MLP neurons of a small language model. Each row is named by its layer, matrix (down: output weights) and neuron, and shows model dimensions 160-319. Each number is 128 + 32 x the weight over its row's rms, rounded and kept within 0 to 255. Numbers have three digits each. A neuron's up and down rows have the sign that makes its largest values positive.
A block is one neuron, or neurons of one layer that tend to fire together. After each block is what it responds to, as a language model described it from the Wikipedia text at the highest values.

L4.down94:135121139137147146101161158103145160120125077134140166143162120104169130141077095120131101082090090124123086060073130102153130140135151141151082105190094125139121126110144104105146166145130144154135122149109189137141133153122133136229148153035098129077169115101133118154147123137099142127095116121148123045164119161057138091135134125248121133195168121147142123109097138131194144136172158151088136122108145105136194117121092137144097117090177140135110057113171108109130124119080130
L4.down351:131079146126138160118166130121126122105102088182136117204123150123124188102144117194091167134096092098174094146078130161154152130095115113084130192116071142165115138134113107096103135150132129152155126129125073135069121164117162068143111082085149165121132073075080172146170158101123136199108127158172137117053101135134134132115123159166141132161073142088091128050175142110112139110161173127118135138090097131143128160115084131080121097107082071087152175104132069098116151165128071
L4.down509:150100138111144134135155092068128140138110116113164097116125055084131090122113134155150152135165096080139168194209163103097110129139071090094143111149129163127098122140143165135178119157110172151132184096156109088157129164104108117129101136119109113121128043124074158142119175130124136114095152121063109146111100120143085131064101126075090135160099145078114173155126144151136119122175135141134129131126126107157100224099135098099103180078116153136155174135179083114088140061100121
L4.down561:145071142139038091161188135086153165106139127114159113171177081147096145153093143119115075113104138116156028118147189084142102061073134128134151113119090172068131152165130140149150161096076127124119166108163098129181130123110077156091111130130074136125084157141042106145133121071047123147135126114152090184084085131115119116108125133104111116079154111071100134122092095120090125146145091136097150148131165180166074106122087151139165085151092153145134114160142142111157151136114168
L4.down706:137173108070157120166139164108116120127085173113165115114085131111122117120146094188176080085146136166117143111160113174116160164109214133172083145066182158135191101136092118053150149127088093142088126118078140174140148076153143127137182089137067122127113171105104193078144121117119076066176105102157139152140102087154090081127143094092115096153156137166152099140136168137127129130180103102129110093050128184140106147159073158135138108081110166088095183124167071116115114172133120
L4.down721:088130145082081110162178112086075105093145123108183129084138134078107117175136073125120107127148183108131147129085151150104118115133165210074171153112121150114123114157080111185143123136117203106122179155166092153157132123184163160193155107185133149068090155158117118111160141137150105138168088124136159158118156159152154140098067118175094141181178076143153102091170104099116097141140101150114122121110115103094124169078121138183153134109190086074151089080144164132122146091105093
L4.down756:154104148105093073105133130083146127128143138190095081138178108125113140148145152133113107134096115141172110114147146140175202069137150040134100202117071108116117119117137102171161161197143150106128091114115083097132176124112161157088121115101084165123097087125145151142078171130107100166099166108101082091068087090181085147052129095116093156098066148100157137131145100107109120084139108163121100095146149101168088154090150155187109133122120159116129084103148165087115096112109143
L4.down809:134102133146110182128153069112032213191090175135130096137123109129132084189134170073134123164171141080169118118108151100121190109129098120105097137138143175112148138129129122133086113099111138166090138122130124123097092134131083094126154131111070167140176113086128148132103121123110115094133098158224162129092070152142160109183170189159121160106164180129071151087130138154121110140094151033081118128196096109078168166145098162119134146142095184124144171151132103124143122111112130
Responds to: Split word-initial letters

L7.down127:155148111117097127130119104155157073105093145124109111180076133151157126172067104128157199164111175188137082062144085103108088171160131131132183140185108120105123155177140098125118052083087114141142112117089129103136094146145060164161152104121192168123131149190073132153133129130116142103080128145117119084113147142112134096134101177169109121208157152142124143095129106174139112133099112133123102087156123124130089196106079131155120149157095101068124131167157136150155168158118133
L7.down284:095185146099184082076128114123171102147155155160113147125140153166149099062087120147117137186136100132162133103128137122144107135180155147132107094121145138108136146154152161094191083184118096159139154095159092159153101136142086142105151183157182171066122120155090124131099168097104105176078167189101163104134134096078169166096115156126109097164084111185113140095116070055161116160108166071156170172116112134142191114104163071110104168143059139126087129158178108115112112137155165
L7.down472:148104114134115108144135196175138130069128119096139110109150088174110136124118130181115132184147103114128115124129119085196108095089098096140124159131143098101138142155141088160108088131165109127136172117128124139101110130130099137090116138185137172097178161186185118128137097148120162189083103136153167181183130101095178177140124156154175100204188117118065143132103152121186187165179097115130191173089137125190097088100117104165171100137126077150113091157102175094127109150141135
L7.down542:097124138151143092096092049165117150105119141192186098094201088122105182161144117178152139154130039191129145185127117130137149092110096084122143081146146078072174111145135155107157106124149144094118153131098086131216109084118097075151068073091149182084087087126135143174174193178194161144127189089163107093109170168147148104108083119140134082058155168100102129057174189138112165103145141119101187070154100137084133086124129145136098157200127133121114117117124184114162125120138109
L7.down682:140138093133157109168098096119129174148099112124166120192167114154135152109141077081143117144114141151141177087112090120090135115129113065106160137141094150117104111119097119169076146100133154150137135104110143108156058157154105138106168084184096143130123114137099146135115094070112128136099076140079099136122107071147076142089109137113135136181193109140108106130111204106157089110188136102118129060113172100140157121102162146191197123126067140064067183057150163109129191090128189
L7.down705:100169121151173089081105123202111058068182119117137144140084160137121120185195063175108033136166155155139135117140126114117131145115137177158114126081148150085171165143120109124147094142083133119111093133166169120083139049088121133128111130159148123130191141101164173128152145140128134147103140076118097199118094087123183166104148069123122145151197140039114094130126170140107144092096150109210109125099176106080114106151075110171133091146134133111097088156196117115122115141176152
L7.down735:123186138086158071174131142152122096136171087178122088133103163161077170171152077134152124150117090130199163156175061146209171097163174161090102080074218101136102125171156074158169139098121079132126115161134074089107158140079150096206136089126094168137118175143175133106120095140191139079183142106132070125169134112097124130100135100141185174169133136205105127083079118167120129170101145082114136146160129180085196087111097080087106131129170175111119140121141126155150146129112127
L7.down739:162070122104164126124126105137140187136194110139093139215147072148118120086096089040156122148148102178100203199146139128148139095125157125112150153120136137113104130121104135079167136190091135129115072068143061141077169187177135147108108141172100105142190100144116070089172129148072151132143111143159123153088156107128115179146139134112085098128166100127089105136052138117108149106141114134116100170105113114069157140128088101131131131127162147082081156144122051152048162100106171
Responds to: Table cell separators

L7.down163:082088119122141064095114130171160158099122151084131089076171136138100098129180084164142150079148117088141139119118159142178148105063111085110169122090152140064132133146118129115119109146104141099104209138161141130134088101110160130057185113127119138113136112157112094143139112158140158203120124100127069151177114090222134154116145089166091080162129037105129148156140095113133156122106090147136177208160112124149116191108131147129123150128115166085097106120147108096143095119142146
L7.down164:067085088119103078144151086110173210096133039109192098099111090151096094124133100098086139152101069147124130106151141153166068101120130099096186102140140084160137127167120115115055129081118156110145179098152149174192148118097123131161116119148139143119120183206155100149102077143136056124136118149143175071186131159187118139104112142136080126146180141151143088128168140144122078140133114135145139181101127194146176131097108121098137133065165109139058084091178114143143196159115147
L7.down202:156131118108164141120127126179135075104127171103144138146161138071150093187138087151186161210171159193153133153160169083143106148127160121167123169148212151148133150164119153176041094148163092155088156090147152152103104170163158174126149111158072149100121150134066184142100164132170123116160164155173121181155117155156102137104130112154132133086141102121104142136155083174084118150141065062141115121113152164161115119080118071108142125109111091148148133094155121102108113069122124
L7.down231:103137145145115118102146151111102055158165179096095125143157169120161074138112135101118128187144084142072107146114188125123064096096120164132159173146170111115175150070110115154142245170119086116145112060158133096148105149135100094121089060178142106113125117155128098151166105174138122117145137109110113218110107189149115102164109106144096141135147116146113098116115162140097163084146107129092088106136102162082062131086068146122106138124157165136091104117083152092159171140147205
L7.down450:099050155124084208125134139088086231146143132102148043172124144141037107150113150157091152148134158154122160152108094135158121109154106194115126097158171132149138176163203134120165096139124125113170128107153120140143097155094176119144165117161126114126192138158158144085116108148075088125047162098125188142172116156114126118144134123131117112116141139138070125141150178103171162177089127120149112095119137150101156056102143109171141099148104156118136107190148095056095136139162092
L7.down527:090128146064092131118091110150156100093139158102102103141115085103128158101114100115109146173095155153076101131105074094042099137142139159145155127185144066059106111096104129102063125162131081113159235093254084135117141073161084127122210086158129058097117113140141184075179198115134147130113126141105104119175104099134130149145119145186139123153113112100072139133098082114137107069098076107137175079149127094150098162119108094117158115135068118153147113124131175069130142141073150
L7.down558:122134149133148113185180139087156129062104145168070128049178120149156187129169154159138142128172153132124136151081171111132080116090059131158165125123130103102134148127121147123160127117121166067137059136121122154123113120121157088129140144174127107143197101157135101099092105161132125156066139167121112087124101115194176185173151121082122114163139150129160112073150153146141170134119141062102139038147163171092102151115063116134114148152166119198117105200112130091146106146150117
L7.down603:121128135118101137127136149200072113159134174098099089154063081111113107156113135075149144119120122168101111089094131117157139068088142137162147203157163150129098160114095096131066133159174129103109144138118111197120109130128170112163135070121113122104138140177211095082196173149146150172103080136163146136094113137149127093152102148143162136151117101126135172131095171171153122123135106096146123152146147133125127067095148138094145109128163174124164161125129162133114114103091159
Responds to: List line breaks

L4.down294:131199118120114105219114187140162108112102136145074098118092109090114137057105120131137083081105106147156109137142158133158107080046090117169187138075170171109147172151105075126165192122097127067197098108109102097155119115099147111177095145121131120101095136147126147125142105142146141184140142135153091114142130126156146151130152140116086114125172091075159155170098142163088105109136056090137144136098207093130144173131142161187077182157116159165080133156142100166103168074123134
L4.down307:142158144099090120186099122141072128127127099171101109106138125136140079077112168096166146158133131151130095142165086162116084106155182140175163161061143169132154103106152129097172130187154178091111090055093084126124131135074130140094165161126145126127123137104119134179139111094130085093075107117088148120190178108124120112087131134113178182081078176124080110094113119141122112101172159178093182127049076178124123112135106179197132176169132132154090091082157125130129079169135135
L4.down361:161144146092069091094154142084135110123174161107130099157121145127137089105144131143147118083185145096129173123211139145076061144111146174202069171083167174112105132177132061087150177146161120114124144087127119103045149147098119025157153092155176144090138085128078142128132100132133145127118108134108155127083096095136151155103159128134142050079086116143131194103045122154132114132144080100107182159110146111121136141097143120121104184137126145161140162138132168086125133163162094
L4.down412:142167163120127143156129207133168109222185165183154110129124134070145180096088118172085109127123096200128099137154090117153170149181113100117090135141180162058165082173167093124081146112174112124092124148156090108111110111127135165133156158132141152180125086138114148134078102129178089146123126136186077117137089165163120181097154105109152079072171078133146102087080157148163154164124089176136123180114149103135170174164138170096111152120122101140145098152108125123122115126093144
L4.down621:135106143162145140107126148171114161126116173165119077146092158085124123098148175087167117143103132074173171130169063128158121114110116131140122083103159108158184196074110052130121099168127151127137147134127135093176120099174166095110114169135143113180057118110109113134169142076142100151154119138148135101067140048093136121100130123099147141135194183128097130111115106220134071141065124122140205112071146141120158128195131128076144120141105170145168085119140112140096170098082200
L4.down664:155167080118161117139126181056126077218092140077153131108128161137170085083175128082170141090087080169107139186104183075155165127157069075150112110115159196087122074141177128106113113119189118140167131115173130105086157126101165121122111121130173149137074119147081138106123141217142165122098191087103104144102113136151164134118155127142135066133149117118121157061109122131108158083208111140144129101113140127139118153146108166116134117129141142125099137140203188146102149143151110
L4.down689:131090137145172182117174138166098109162108166102082081063107131126085151143107095140108141142134080140123142081127163088155122141100090137118153102132177173137174106142151141086179156133146103173121081101168033099139095102125080072093106105142149134124131180082150143085136071130137152139199118119131103185110144172116104138146131077152100124098182149139148092190090082213108090134173088098109112177100185068098096184125106146064138093149090084103126132194117153098137124090115143
L4.down779:133121101124121117124160181147151122157097138127135129103163137080092137147161107109095148078155157165094099136143123158064124171138092149138120097154148185081028173145167165112149183154145129146178114113154151189164081145110075101102088106137174151148089155146080084121133087154112090133102154171150109173123093103131128142102052150126116098126168133162102067107126133108128143127064101163140114124096121091211127132108096100064102157095143107100127102146116063112115184098106141
Responds to: Year-completing digits

L7.down213:144117157122099148143148097093155125140118149155142130106123128155073020161143174139148112163096130090094096162080225119093115136149087132116154070138145142108164104114173106090129149146117144097126078080171114159129168173184092083078087096138100093179116143127158145175094161142139155162109068105184134082144120172128114086140106118101123140091121123124159103085202109120097076172090141093154107112093136119123133131123123139178148114110125106104127078104147019118129134092199148
L7.down335:093136121136110119149119122163124154153066125184121127146135121179151024124097134121095159103135140144160127144088065132092135165142147150138146137109149057106111109161089087102120117107126127142145143113140117137104142144103179141160093125157090125146104108157133078171116080058190163166188126151070130095148112122134149095145086145100159074120106136112129127130149093072103132184113157114135043074123132158153108132128122149112097134135167109126112126085177141148146142062142150
L7.down346:098064092092179153152109139127126107098170143107179155127154173138131131194141165133127099149225098155145085145120139104133160134075117117115138071150100137178137135151170102151140054088095113076095108103110069159094136135141165126113089129163058108123147136135102154177122080160138148090146094159163155138110088127131160163168139090095163161116138087113108141123179105187104147231115118124126178160152133184155156100154057125101089130091113077096115122158128121156099121100128131
L7.down504:127140076165136154096125160144191142091170148093168060188086125169085176096075111188129176106130080130153148088131155105159092121118129103080138049156149149173092103111147188137104161130126128155060149105239110128160082119089123150098126147159174129146103120116098163075077152120184144064133164052091138157126088147106152114151118123128136129095126190159160113171091106102138101142083127136068124111157125162121090133166120187164132104111123095150098105175098085113125140133127136
L7.down561:089071187180057086154110190073117076107152088091146125091118120106180110152178081101100073115193134180044034168113103144116114116104173132083106113182150143097138162149162115117189143058161163122147141052101145133149139134173080121125185161167129125127121175143124127115137194184094112088185174115108076137126148150187118130136190076157129094102120140196142155134104142152150112118116093137111148113079160104122106152082155142122104177141122103120159187123218137154106170138131117
L7.down659:156134151094108184158167164113113147139185079088102184107037198181078146141106111136105140104153073123173139098091120150120197091100136170164139067128107059140124163130181139162113080049099176110098143168103130105107166066148159084161121130112131132138126157123100136141148114102080154126132081105120063160134156117092087124113144124150157117151160139126089102114149109068117145090151139106091087118142134140087210150128114182181126145124194153120125118137166089108102126083153104
L7.down767:121158067202076119146144161159118090143147094127113171057050125122122092138178200122097117194136200081138136129134144169106087124168128119137126147157143114088153118145154127103077171058099217147148132139177119090175100108215142191136086124165133105146148186118139119108144156110140132107173126115125122099141155101100113118115090145144102154074092116036191172095051131146124103121090106149133125076128155165145108113069093130134163113123187135133164127100129121139177089132166140
L7.down779:158118152119065170163129090125105169102076159245123164148145095056157179173152103102132106102108152102139116132206130110176190159111073138146115127111170158126172080199152069163156108157129176172180145072141125182146169124162125134100123157094137134121083121147117151124105080107161091122148117081129104066102141183067124142154137077083086158135148123178122197108118128139159099170111141169129091188075150095111087163120135156127116094090113149123115105137119093114114121163138185
Responds to: Word-initial split T/D

L6.down598:097142153100116096121142131118150156106146181079149134148116078127146127118131143090109124133131178162095074112098105088153198121067126142098129160203092122120119166118152094127040169145089148050185124102110102095063110133180151087132148097167131109131195109073155092084103143121111117171079089111117072070150115117166139163158148120096152142155122100109129145123080132110066142099161108106126143100147136097161159113098148153080159098101123130188105092080153089140087063154149116
Responds to: List-item line endings

L6.down693:122135158120088143141197129080105151130134156128150153125109161103102094114175117096109161141112158149136144118123149079086127092173132123149136212132099129086102104100139159131109113137157143085133138110107119100137183159082082102142140121131125092125079131123112116107103135139070124102164130137134164095091166093153174147129118166103121197187099093152146148117076101146118125126167120107147137161195132141108107193151143161095159103141150087101110063122167073102105159178087156
Responds to: Word-start fragments

L6.down735:138099084132135097153109078122126136108165137127134130083168145153127111101170177154121149099123163109156100138093095154115118137101097200122122159106132131155149089071117114110119079133128139172149184080067105137152105141083151126172080073102114133116127101140146156116150160098113098123141128116158115077110169153149116124146158131122132120135149137076132135136086188089157121159125152118176102166156138130124099167100035135127163157156129118126135167135141120108120107081137162
Responds to: Structured list and table fields

L6.down143:182114061042179122135154139140154078100151155082129134135053142109133103169112101128125133112069061170101157135057097135098096067134164106165111118114133162158093147100108129140161162121113125147182103197149128154103139173117150168143144139203074129076119101081127138102141136094127094099158126101096139184107158211120123178101188132118139132107140130145109097152135124113172149102140199086095126134035171116105146149169154117132114112134139197129121078171167161168075077159109116
Responds to: Year last two digits

L4.down153:170126088110100117172106123134146139144179101105143168100156155125193082085101131114124158092161094179120110131099159094066181154162132101168144103146164118170152167101051167102135157088154161163163101129181123121134120110094103070136117132119105130175138116158131086120143148132132091139091097066071131065115108074110113100124120149090139159161120081100085160145137199119137155084148096088156207071125122122130113135164128136117125186113157111151096072055157133127156160103075196
L4.down262:112153119087055164093088104122195120142157129213122120124166115189197150138115144151099158143132137210076139176108118139126163180104143111071119157159125129104087138099169131149134149101090173194123112124084160095092187125129129107134170150105139231138132072066085130117161161116252122125151114180128142163132138162114125091130137131112084179138105151131141121100129049175100083149084138093122133143187200134092123157144092110122102138131129131143147058152119134167129139159130088
L4.down353:124129182124184165116147141093128092151113169117137136108086105133150117107101144114151076146186101101136078134123098164118122106160136143129119096121120067104082091155132200141168164101152138080078123108060118097133148138115171093139155123119150117112093098130151116129125115130149155132188137132143205134134158138146147245132134110160139090134180103125177150057099097082096113152093133140157128108106100139134170143133169154077104156079124097129123124175088109100164113196067136
L4.down422:088170105097135140127140124137103126133112172077094115147059138113074213088098111139192131144137155103129141084128132144142086044141125150149143087109132130124117091145155131125108142201146165115130112115125180098139170177122106178164113117127115154157067129209129132153080117147117123122136122161074178135151148116083135152131143115147029091076159096121095059137103131122173158222167153190130145178188149089098178086134136125139131109132122143164135089091131137129102086134133133
L4.down508:173161156113149169076102130110154069132097126074112107183086107111171097131166167139076114083091154096112163107113092077163100103137066131149175099131064157160127142123093110151203186059118131137139103101145197148135128160142214188165085151101141140073145117133153066135153126146132137135124119164123177167107158089181124191164154097148175135108131101142094127133142115172130129138186096099183180107130147116077138118146146118185127113140123193117142129136100114144122120117127098
L4.down672:156161064056156085135118129125169123111149112127143099124086161154083095161089100117120095123091116152121181071159175111155129193147131123124154100139136102108125103114113136076069144125137187120129121093075128155109145132179098124144108180108104126155138113170138140086171173092106103094107084172112129179181148052122137142083123164139211172160082122142103112146061118130080145173123120195147061202101124155131099119149147117087149149129213099135072043130138137119145093136079083
L4.down705:171119127152160104099124190125140082133101117114137131115118138141145132163203126058181109162192136153137064177134143172061176118120117085110133163112135164104140174208148137107156165109095103092131169098158154156158155132121117147128120175124150176157148122133138122132106133201145086104098131147155168117167087088176140108094095159154051116183141183107091104200167136111150119141056137147154147122161138106139081084168078108139154116135123133084065116141214132122157122133142105
L4.down810:093131110097120106073158091049131163155184157138138184126164122137111152200169147111118079080134091142064180072159118102129159106111167161153113107067166119146139117111138104161132101115172104154081096111100086185082148131100156116061120094101148144155124142127156149157151137099093101185165090119095106151105147086089082180116102085155057139156079170141117093132144150074110078129059078108141138178107162183146164133187142135122139129140148128087146132073110118164132089158122152
Responds to: Final digits in table numbers

L7.down29:129138114120073143118141152111131094130142104167128161110155100081147140138102161199097171159097130149128122079188113112156143119073095100127121128128090164081175140074149095155062138156136171150123119151185139118135114152220146199139132147117147175101159100109162143154143103076170085111068076119158076092077117144128151073139141121180088108109150155145150155159106118121129043122184117083164228115176092149109123071087151076127138126216138093109132139085170121154178115142111127
L7.down86:147147115161183153133147170097111101139100091093115128119056141103130183182130139123085136195134114083113100144154180098122135118152074099152150132104129206157218121143111124098068160107108124121108123168145098098120100149100152164196110131157132126130129127162095105093124128152131206125131120137149130142087171107107138124146136121124125166079139089116096090163115101148085111122169138142110138165092143055109085038072071114126075171173136139088147096101145157073157164147094153
L7.down260:089121070092122127156122173121062110147168120156140124146082143069128131121124113131129113121075170119136127132124117117158094181147143159155054073102170150053138134111083169156130120096158110096062128136092075129108124146147112131165129136100129168114219092115121171174067165151113149143189100152080083098110170088122084131071103172129134146174159145093152104140139204061090087169143088126096190120102125107143159098077128200135120146136134167106134123108156159096134074163077136
L7.down274:124146126132065116113089135212076122155158180103194124092108120082089121093202121196124124135174084142066079119120107103085124098064121118159134106124166133126113174109110147086100124098164101166092158140093144154123073128144169073079059152184134136143101113145103109144109116100182164152088154077143116125121153130165203110135145140135087199140172150112109129126114155127149040148121127124102189122116150131084127137125120109124119118161076111150100161142169158053161144171086144
L7.down276:125141112158145135036159097140126167085159117170144162093112132108123132119116148118144167152147138086159164172125086115165144108121105059133125155181177067081132113158093112121141184089100198085146093129112130159102087108157078159111090137193128178133165139099102089117134105114135089104096120202106121107103171130160160158135089116111144132151118126118073102148087124069121124120093104140087153189152035118100096076100177145210116158135134159164127107173093139120205109119088045
L7.down391:101102074090156115155145199191110158048123178123126178101120139142151127189104115111122119132103115113127107127209118132126126206128115153110124129166114140100162145137104173145093111183150157100084102160129130164120082144120151136170135147172156092123137124154094174123107094178169107139137095148159157098140202172128138095045099147135115129099156191092137124133097164139160139128121165187120090078152185118063127103124173104184171112117118151079121134147176093137175088149123135
L7.down586:126131127159061087204105158184135161144143133093080127112144110127156120131125113100153141178130136156155084075112112160105109192124170181128141132155182158098164191077099179104109103141109079050154187166069165127155103058148126177152097110146131125145134118121126118087187124170130108186124126128139100063083140058122146113161089090149185092205144115153108098156108080089035111192148114129092164133100155110115118132164088186153139113158130167137126144162117168154153097109172032
L7.down827:073129091072161070145142135156134135119127115121147164124091136132131148143153113107120077111106091071118174100146046114151158133120166167132150069140139152143124072075101122161152135153114129100122079126236110132164123157171151096113181118122130125107062120150125155092138082124141087102137134114101114101174078147149132136102124156077146094127160076110120152111113148107093174123116102130076134123100120124148131161120102096125155084069129144065104137123108062118150080121089100
Responds to: Year last two digits